MLP neurons of a small language model. Each row is named by its layer, matrix (up: input weights) and neuron, and shows model dimensions 256-383. Each number is 500 + 25 x the weight over its row's rms, rounded and kept within 0 to 999. Numbers have three digits each.
A block is one neuron, or neurons of one layer that tend to fire together. After each block is what it responds to, as a language model described it from the Wikipedia text at the highest values.

L2.up214:555473512473498523445530520495461518501482489509505506529464501464476510501519508514481517526462535541489499515477515503532482496540491514481525508503539520451531474496480461498538478501495574475528516482491494562511517485528484474460495479468497553501467495485450511484514531468512505472523529458467484483491498489515499517472484502496554542475524543525533497566492546524484485495460
L2.up869:524479520504461531490486523512491524517497497543527455514500528514513452475537498514505486503473532497493520497512501510503495478533501498506509510468531550502519504459486469511518479502538456531545487462529463505467508443527541480475474462479505496494514525469455544469486507542482536472497483495499513498458488515517474489477493482494504498504487508490516505511516522478555509474505
L2.up1160:529522488489465544480495527507484531501474506541518505481508490521499508510527537506538541515474516493498472490544528486551496507553494513510534518465484505502522511480456443529527514486509516517506503499528464503503507490483490465512477447517491546530485473486459528496503520481512496503500476499463459494470499477482489472505458494515468554473508505503565501545479512530464476485484
L2.up1311:490496530496521497558460489476496531560520496505516480502522491536508448439559488500531486435509490463541517525466470479527526513519525533516490494464493526538483522513509521488491493479525505492539493494502455523494523467504531521490494486491508526511495488507494523476500501509491522466529497472496510414460477502484493485478455506485509506511484496450523515479537494497508528496495
Responds to: Opening words of wiki table cells, chiefly the "Team" column header after "|" in sports standings, plus "Title" and "Pos" headers and word-start fragments like "De" and "ren".

L3.up554:533477474528512522470490474517461515488486558501521484559518478452503475523519506537484517516534533526525480475528535503493525503502535523487484487483503504499543510490524480480531494522558492483510453499511486496465533480503514481488488507446521487511517498513522529491501521501509525504509523520488440448509493469518500494493484497478510516487499513480498473514464519488488517453502
L3.up633:476516482497453508502490447465458515518518501526533540481475497502521447517526484488504470488518462502505511499459518500534520520496519501514496506483496480549519488507489492479495546504518527538479500505475486494545532481479492523487540504490468502499513573496462483480503524512492439502504529484462540521552471521478544495522494524521504530514537515481520516504468538477481526450480
L3.up721:554509477506458540494514478488506505528543496510478487521507516479500464468483536509532467472507474497521466503534522509487486507510521533490508486471491524494448517514457494482532476494503506496506487510527491470484504465538507504456481511522455491505477501533482516483529496485492495489480491513487506484513510469533500508508469503488476528480499487485517516492514479517486539484448
L3.up798:463437482499506543540503457489542488508529479502505514486485484516489473487477474456513446523497471531464515491466451487514531480529520511505466504488500464496509535498504485521505489450528516556500508500537500522535567464486475528535487528497486521531535494523513514530500518530491502477555496489483508456492521545504472543466479496510505511514476436485516465510477528509534504492492
Responds to: Single-letter word-start tokens, mostly F or W (sometimes T), split off from the rest of a word, e.g. F-unding, w-ide, W-oman's, F-riendly.

L5.up1453:542492481527453507480492475514488512522517461519494506515533501508456511490542513484491534505471521502480504494495485459494501477515522539462513464472469527513499471520461497455504547504545469475495467485525438528516512518532555544489509516494495480475507491497524492484535477511525538532480476481554520500513450492466467528478529530523474484472511530460477490488503499494494455500512
Responds to: Fires on the == markers that open or close Wikipedia section headings (==Life==, ==Early life==) and on the leading digits of years, as in in 17|35, (18|49, 195|8.

L5.up812:468477506486493483509476505501517497499481511527521521499503484482531567484492491481519490504524446546486515536542530498499516491521494508518495540525480483534528512485491546480503493477542516462513511485551455510534503509490503545492496475478492534472539489469518497468507505480553503468533486516505479499554512502481508496515530500522450499469494461529535476458487487503483496475483
Responds to: Final token completing a noun, often a suffix like -ment, -ation, -s, or whole nouns like information, version, station, usually before of/and/in.

L2.up411:482553504544466529512500508466497487508525474518475500516531500481519496518493532532496482446523497477514467493503497504521482490484486534458517507473494577513499531544469437479501511467505523472524503479498520538512480532506512579471467493466522507538511488502521481485534486483518466487487500489513509504546502479485483501480482510493492507468485504471535448515525577508512507478479
L2.up644:494564478488483474533508542465489502462503515499550492459491503503462492469484570502499527532501493440509484554510467489484502512511506513509498535494489495513527491473491480462516488498518541521532468548525494466520466536527492490490476497463515521515474520508481502522463549481531446483511532508489465450509503479529429504482495514499536483500475506516529483548479538503486481542443
L2.up707:532485486520429502514545477471472496520510539528475536505480474516528463493494513527513494471495520503480489455485474480535504480508523511475549556524531513437508509506462488510530511488505490515485471476534522482510504498530523503525481457493505492487477492487474458479495484495517485529497452500497494496457503526524511504518528497491532494523494514470497538541514549520543506493435
L2.up1301:531528502526451545470488492510496494495502454485517519522503487501482516480540518483476502490495482501511486499519506505524518528525509529496488477538496518486496507494402484488519554454516582476501481511498495525508519494505502468504501479524484538503483498497553478492502552492477466481481514495473506524536500491521444519506488479513551519459514464484545482544525510500491531486459
Responds to: A lone first-letter token of a word split into pieces, usually T or t, often right after an opening parenthesis: (T·HA), (T·ed King), T·aking.

L2.up89:493438495542441504475516497471534476497502547512474468559529472498539478487530469510529481481503504516504469511505497492501488470499501525481499489503499504546523503502491489519521460441490505534492519514482516504530474544500510472460482420490529515492537495485509490479515481510497521502495481481478473557508464504497526519495434495518473446525522532493523502523521499503505494485476
L2.up625:489509456513472517465499486475502474505510529481542498534462509463490544472478495447533541473516534485507491555469510453480504477487530520489507442466484490477517486483494475525468467504514519483506441531512514566489488521503523476539493502517493484503521525503496528518520529503479472506542494511504512485507470510414494465503501488522486514490494506480568504545498459523518547513522
L2.up851:518477496512474533515517525496485526489511535487509549515489497508522514498508489477510509502523489514447466475508491474476515525502502493521472486498509493485543470511421557475529524509495473480479495486497479493506458460499533451509488510497505494487478556514534471506485507483467475488473485502547486507519482507503486498533487470541535511470544499513521481519454521499487476478527
L2.up888:498474498507498519509535510521514483487501546452542524515456436443514482497524439498510521506519495486506504503496514498499509465474526514509514503480504522491551522497496491456491495494498523490504496502517477496470482462484504476553435513438501490462494499553513504544509509506552504473482490518503489482493454482497459498543484480560544477511526521465511546538497492470518499510510
Responds to: Tokens just before or after a number: equals signs in formulas, unit words after measurements like cm long or 4 seconds, of before a value, ordinals like 368th, third.

L5.up170:498491485491474527536505503482466484527516545518515548489515503475544474499573504529449548474480525498508493500514474488519505494509523543520505486484477525472496540508462480465542525452474499512532491482508475537506520520459509516483486493504460508543502483458503501487516517481514520491529497469484518509495475522540583506509494452526523496500505508480510506561493498529529483498472
Responds to: Word-opening fragments, mostly capital T, that begin a word split into several pieces, often foreign names or places: T in Tunisian, Tonga, Tel Aviv, Ting.

L3.up218:539469539472496530512526484497477555483509568538542519466504532505490500480505481506480470480448519510482468451533543512510508484514479521523501474485498556443530523449463498509493522510559491480514489451539490505496533533543466498516473493481507518501515495495513511497515522499479476498484522461515493510470476489481519488486491478496509518493546550548502541494512495511482544504494
L3.up999:508466530509488498517508523453476501499483501489496524476474538509534437483517495518514486480512513496500488512540509499512518504520547510491543440467511528526525501476469524460509534460517503524528500465482480523489532526477461517478445448488505494494514519518456532480487514500502527501532484461498500511495507513526437498518500519506528517497536538481493493507563507458543480493487
L3.up1016:473573531512522533540503527479448503484480563460519467501511567496486484501502492509497465476491498492526458518463490474526487502505515532479464526454528517531539511521489492499465540508528530507512503488522498518476502487504501509489490487505507479490466523459489529501491501506533475490499528453512515501500505525516475498544548515499461525486545501497501504512539472496488497508492
L3.up1495:500501475491488513509500521473499502518492491507527526481497503504533508509519496472481515473482516527488467496474471510519542506534513504516500470476452540498535501515461501570495494529529520490552514490504487521507456536505521552507522467483523516517491515468454497527451528482496464518516525471520510473503526483505472476533467490494489544519504531461502523546524501432520493510487
Responds to: The second newline of a blank line closing a list, table or paragraph, usually before a heading like == Honours == or a new paragraph.

L5.up650:488459503503507509500502510470498501474507474528518526525517441529526467480479535460462491518517482490534485482561485492503519498524479521522478476437468488473586501488469508493507507477513534476522486489502524506469447469483525530481515454495496540521494491514494519478482532510512475496522519516518474480514495499552502517493476513488501518521533463537548468510548492512534428475468
Responds to: Tokens starting column headers in wiki table header rows, like Source, Pos, Party, Time, and the | pipes between them; rarely, mid-word tokens in prose.

L3.up437:493467473492483513550511517480491515504499537488531515458491521544510486441517478476497482470494533494540487499513495509524508488526507515496480499462516536492516478504499485501481514499511555495487457472533490549509499502520491540497446537486447521488498481516470494518520534489479490535523499477547511455484459505493471524518451536490515504475512512519501497504488541469508464512450
L3.up957:493520525462484547510522522494466541521507478517520508522510476484442498521515496467502523491529520490511503498509536508501547460496497529539488498464501544516508517517486505469496536495509444519475505476562505550480497472531505501501491497476497484477523534482505521514483511502466518492487494484515478433469453511467522510489518513561532498468511532455484467493502501547510499452481
L3.up1105:522486519483526499500545546496517527514491557543488493519513535475494527499528506463487542515454494469476462469520508505493520457558488511529489458477491539483538505467467528478506526484555505485494466497523504552494507515508454542491458498502480523522477530473505475515515519499451488459512569463507502479489451534497470500492507512539520487487506491523525461554497547495503490477502
L3.up1466:516483486477493499555500482501495526519528518509523517498518471491528523461495495445507436486475461524488491510466462508500515462538486529509459431489517493519559497495453500498478468520538497463520474509487487550573427520514525516524471524489479499526505488489469505474462537485515518464509509478542539496477490505518500469479488460496498476488528503474530488528469516496530478489496
Responds to: The == or === markup opening a section heading at line start, and also closing it (==Career==, === Later events ===), in Wikipedia articles.

L2.up137:577481498500494496506515503470517502460484492549546544480520487504468523497474505508482519502548527492497505475507512509504506488508540496464455473503494506456529519476507519503511455493523507479445425504525460527519464463490525508513467506508495525506506528477488495514482518497490496526532478491532515500496443489514533514470459451518481492456488515459555514536516505483534486480520
L2.up412:489474508470480494477483501464515496478491522463485522532498532487497481553520520531489499511488492498483472517495548488482495502491550501477545451512519533488508472462481495487468495510487536496473508477503477488512457479501525499514492503468548521500524497447525547463497491452508459479444555491508542482521489446495476541491470516497478485483469482455510473503501488509527467452488
L2.up776:486520533500481499479522506473507513556493521534515522552490520469496521483495488498507518466511525528499486466474517484520516482501523528436508519479483510450488540487487489537486459484508550452519466496481503502527470533532528484504468505505508523435499515518477460471481501505444494489455479491483522507533508468451499507527495474463518475499523510459526501518516481566508492481513
L2.up908:514506569464533478524508491478513508478547470524484561549498501454515453558527509508481478488545540495494475491503525486530501496511542522477546468498500522511473495534434505522485511464514502468491499484514463507548478480549506538538451475495495545515507534469512490478503501512472486474503494481516501499536507531479476505503503517532508476506498482440517461478470511545514451488515
Responds to: Final pieces of nouns, often abstract, usually after "the" and before "of", like reje-ction, found-ation, instr-ument, plus whole nouns such as fire, work, role.

L3.up365:518488489480496523456522506514480509501513517522519515485503492514499512480533557504495507488510516475488528499532511470529498517518483536501493524466478489473561499488473524520522521466488502493513484491459485496519496462523487496522479471505510546494508484496429521500446527515483452497553454478503483494491479467527492504564443471491532495499508520504559510543489532469474493521515
L3.up612:523518491532459512515503508505494522505506510480518488479448458524523544463501518498487558492496510489504503464480457490480495478515472514500526525456448502481521522490487478564480436496514490479484494487516542518524475513550525483505466446475515528530507506494469454514504516482522455564532479471513510459479502512529502498519479504474509480522470509490567488517496524494479457490491
L3.up819:487484504507486519460505511503490476515490495533540480481454514483469479544529513484526474496496493508511511509464493464516525498546505519516469522477481542449523471493477526489475503500491544475513491480496467486539487538546483496494499511489513533483476501507512516517480508528510492471486491489465471482488507506509494458503464498515508480499497514525485500510521514490489499515478
L3.up1404:512501525511481521496527467514496523491484514486512505498491502483461514469519491490495488510508470496493484469484467479490497472505491506497519503447495543431567454472479484521515462519517531495526491485527504548516482489496501466464499478469503526517488520484458518480479508507542507505507513463537456505515521505521509521513517465526454523475533509505546475511498524453484466433501
Responds to: First column-header words in wiki-style pipe tables, right after the opening pipe, such as Party, Title, Team, Year; weaker on odd word fragments in prose.

L3.up346:504569497485479498476494494483485506528501477488461453533492509525511499499533464494487489503479478509537463530463474493481472510547515521461477499524511508489465508497527510519507502507542471513491454467561518512494530489509535505523495518492483505497496529452507538517536508469512462497470536477483484492475519501448501492492482504494494496548516481493497462492529516523526487466471
L3.up350:482519499521499494508503472464457495468480516501507482481507508517510502510528491525489498468522460485503476516476498460507507489539472529483492540462514497498485515462498476486508488468493484480493488504554481458467469513488481493521502464486497499463518501453481491499506532524458499518517512454499457531514470486497528507480462512472522505493516518512522482525502495534494531509505
L3.up600:490476533522478494490498470477501486512501487501484483505457436504530488519522511493506501483504476524522465529471487490488507480497491516475514521531514545487496530499507516461507485513477507457484481505527502509509492525484518494569431460492503531488517531476527505503499500568444482506491562483504520530523525457458486508498507502513511506496512495512495467517512486530464469485489
L3.up708:518494518470480515508486516485503516512517502506469518523470499489507493495500500529531504489531457505523494479492543525482507512482529501472519482511492494490512512521532520516519530514488520514495491537539487511536494499523531473509506515481500515442493524532502514545483503488514489444519534479512516532501486477487533509501537491533469486492477511497507485522487544514462434463488
Responds to: The first token after a sentence's subject, usually a person's name, such as was, were, is, be, and, or a verb-stem piece like critic- and vis-.

L2.up715:479483501500521574529529512462449507489526524528461487482514477485478492486496509541496462473490478503510455494509515495501508484490498555511490489444425523500513469516504472510491505536543513531536511491489496527521487468539486501484474540501485466478519485468470449524501491452521537492478515449512469483494461507504493473524501470497523486480471500496515502532554523504492506468479
L2.up1143:466463506483513530537505526478515536516462515474487493471520494489508475500532513457541484489502518490500490510515509466534517514527520522498528491489494518517536465473487469504492525521493516497574492470457453498525499461493518486482505506504475539472533519482484532490515499495526487531502522471516474479454482521501529434521494464547485518494518514465565496525476462499504483465489
L2.up1354:511470514471521547535503474480510493513472539508540501461529525483505448519490509485557473496508479501512510484474542474504488522540478518503523515480501484522529479486484524520517542514472489514493520458470452505550558517514520541483529521498505542481468491516523528495520538528495464517521483504483472508494480514528463478500443488509485524506507530491520527495538468502480536473479
L2.up1517:507476544539507517529531481492511476504487543534506496480548511510444489488560469590528501510511539490475450466516503475489485486470487515473463484481462507506540500441465489463515475497519471501503497482492517546510529489509567475480506544484518513510492456472471524470496498513495509533474491488486491516469466498468487511474476500482518482512523487505492470488551538486495487499486
Responds to: The second newline of a blank line between paragraphs or after a section heading, and sometimes the new paragraph's first word (The, Her, In).

L3.up187:468485514524516498490517516463463463514517567441485485517477516485490461511496494543516475533480489487506494511495486467505528507535503484486507497503512494553483500514493478464543468486489517479504459462513499467490504490496485483497501469456511538483502518449544488455482493521506500455573531512498483474520501483503483477469518535497530559531461528535501521504530572511509477504474
L3.up673:524461514470445527527497517480469509483490475501540512475526490456463503535539492498475483502484522535529500460516534483489531494542505516524529470465469531498526517496513517481508479472515505500494513518515477490529482516495507525496519502448552504506503486519519515509512525536467506515493510475481490512512449442502473487476473533513505531504489484489494529467514517489549514495496
L3.up796:492496475460489473511506479483500479487522535525541535555482458461511465483500512464485519475517519511478464464495479493476481474489474520532508448501482500462547508519523513479519486505501515529472473537479521556508497474537533537510498531495497492544505544500504507462491521470532508469498497527518486503552433556471521501535490467535527456502550479497523493487527537503492511451472
L3.up848:474522464495489517510513410466543539558509547471518477465508503508513449483532499469494473486555495461518491508475483474520548530552535504468507499470491483512521502513500486468483473510490522526462465510457478524485539488494504496468526481494495521461503488486530477493510495539460518441483533514479532499472497513529476484515485514510486486463508509507517533469548507505520508492524
Responds to: Ordinal and sequence words, mostly first, also second, final, last, 1st, 3rd, after the or a possessive, as in first round.

L2.up716:472495460536505575484520500488467495481488469486475539495501532488483491508484525525488468493516510488539532501493518514510508479471518506488515476478528519469503528542463467554511488491502538490498499501528491488507540499514511455514498482509524492499519516462513498489484518520499506531466481444497507532528508520517516489517513510481528500547492543495533501515476534507472460469466
L2.up848:533497472490483554502564521529494474445481535509528510526531540481526487514497519503493528525459494499525487509475474512469506495470511510510457486487496541515496538480492506489482450494505492525492489503505520486517468525500514488490498497489493528449470533495495477483484556503460482508485508483538524479563478483496478526483520490503520458487517488472519474524525490561495468495487
L2.up984:503486491495518576513513532519460532537490502484498540482514493488481504484503538494505518468516521505501497509565485486507520523501513537524514478534506515450488467503459520518517560538519578491506513525488469507504478496545520470491475491519495452473507513502473486530443515527470497516493505485538473497509489462516542480508479529484513519486530511516476503490472482481451468493509
L2.up1018:499491547544482545516548530513460486491530489476481527523478473475458460525511511546486480519505547517522486519515490481487521517491493516482511500529510544393512494495524494506541535474486564475528554508504492489499494519494515516448547483436476481496472520511521490535519497484510483522480562507498519520516479498514515485478530459505506509546500505502517489506494533510521468456470
Responds to: Short vowel or syllable pieces inside words split into several tokens, mostly foreign personal and place names, e.g. K-o-vil, Jiang Shu-o, Deng X-ia-oping.

L3.up354:499499498504536510493541492479512488509511535478537551496504531519450464502521479533509503512546528506508487472456507482517535492514526497501477484465446477502534494458465537513491486505523516469503482515481489500545512477553469489523503518530495509507521528479502472498554512465498564510488486510523456459477452485454502503472469474536526499451480509511485481506520534505491479481527
L3.up516:513503448473509494525524487482515510510522519500501472477476506509478472517496499448509487494501477501506490535502501474512526495552527520465500525495532519487531441459488509450533490474525517452500491532561468506502503538504511492530535495496507510524523525481495509509482491502482514502480527501527509514504493473533511519493540518508528516452496538493513527479490532492526475503465
L3.up542:497503485455457480505475514528486475490512479489508531570496544488525469490551486462506530452512503543513474510456553496524506512494505509525514526490495527487538453500509505485512484501532488448488457479493444538542506505507549513476519465484527519471513512507519496499523500498535521454495483500519467469515512511494510510459492495508472524490505507497533495503472537508530510449494
L3.up1032:498534453499526516480547531527488476464505549511518488485486510477480455513501475490489480471435515523514460561485485493508512541520516516512546538515490518453501503498453508521502503527521512472552451511518489464523526524519505522544517513479491478547522489501482503494490507487502491469528516497511525515523497486513493481474494515501532503474503507476514501485503542491533441477489
Responds to: Nouns naming the kind of work or event being described, usually right after "the" or "an", like film, album, show, Battle; also scattered word pieces and table cells.

L2.up503:516504491491474539495480489508498509515522495556495494520493539493524490473500528517507505503474509505489518469513474536469499416511479499483486521491519534507518488528494511477510480474521534556480508540515513503486477507518495518485463478502506480503545513478494491476475488489477498442535529446513477473483504525467454541541524499529532515503526478475511501542498551516467475507485
L2.up1266:497484495507518511491492486505505562495517523520485464521498502484534557487486466519474494476469508489506467483476495509516489521486490524500508497532499559498516496481487509528500519501494567479545493491524483529501485546489528543500523515498531518466515490478506474480476513498537485490525507461523489532536494484482475515534487492490515481528519515482497536522494504488465547500512
L2.up1284:495500490528492522511483514451475518524509510496533500531485472511527550467520498467490488473491494502498491484498471492490535479503495499479484524467465546478503489491484512517503483493494469485499493485514508542519499519532538568486505524483487492495526493500504446518523490491529487510533510500509493512487480555496471511517465480483500517493520507481465532536499512496524441448520
L2.up1372:516499458444470514468524517526493522528505521531499478500510519489466534482536516509472505488466454507542458470477512497476500441509506537474512484526484526474543502475474482498502527523497502490485448528532485506470433560522550489496491503493496475518480491496538479483480543497489522493520557479512458551505504443512494501544500447504482481463542509540531523477520507461456461514497
Responds to: Opening == or === heading markers at line start after a paragraph (== Career, ==Early life), plus weaker hits on table pipes, bullets and quotes.

L2.up207:485497484475507526523535486451481490476516504516494472462473506520495469516512474493489498512475474489532473510456528471490501484501559513476505519484512520511513532485530529519522506526513521557514458482543508524485518543546491452480474536492465478499526464502468536507485521517460475491463519473522533517551503506463485484498499535510491490518500530548470469543491522503483480490531
L2.up1000:493529495518557511517519534462486465485511495501460479474484471484498465514497510519495511470550494472484469497522561494500497492526492505465496495463499506494538534540526522478521504491526531537477512492508483534569490474484478502503455486511510486510468486471514543513501517514505524466480528490469528524527500470475517537530480491486533518533508452535503472524507492485498475498523
L2.up1044:475534562517491526532519508471494500486524474527456457487466501523559472519492496519516502502489505469521487486476511476504507528518506514476523532494513505487479452524448498508498449483494508506507460479526483508511518504486454491471493519547552492500483495493516521476456536502507482479515535456471545534499506519499488508502506471522535512513491504495521521506538529555502525501482
L2.up1138:500480494498519499520589523479467521474508499484432487498505509468464460517520521520502470491493474469505483536497507504475478495513512517449512525525490468492496489489526540457522495482502528470495488466486489490538496518496481538504477479532454511531526526497502518484481552487539422514524527488529512512502509489519493502548495533503544484549475536509497513498512515470496489508506
Responds to: Auxiliary and linking verbs like was, became, had been right after a person's pronoun in biographies, e.g. "In 1965, he was awarded".

L5.up198:499490492505495523531508496481466468486515494519517478506522467501521489469527536551507480534489497480539487526488458491485501499508476531463529522492506513498507517495467490550524506520510524480539498476496453483494472498535486527488526491497506526469521540518514537502513528509527483482506431535515529521516500473489504479481510541510511508529543548459524458476497512529471516474508
Responds to: Short word-piece fragments, often a lone vowel, inside personal names, especially Japanese or other foreign ones: Sho-ko, Inu-ko, Se-o-joon, La-Salle.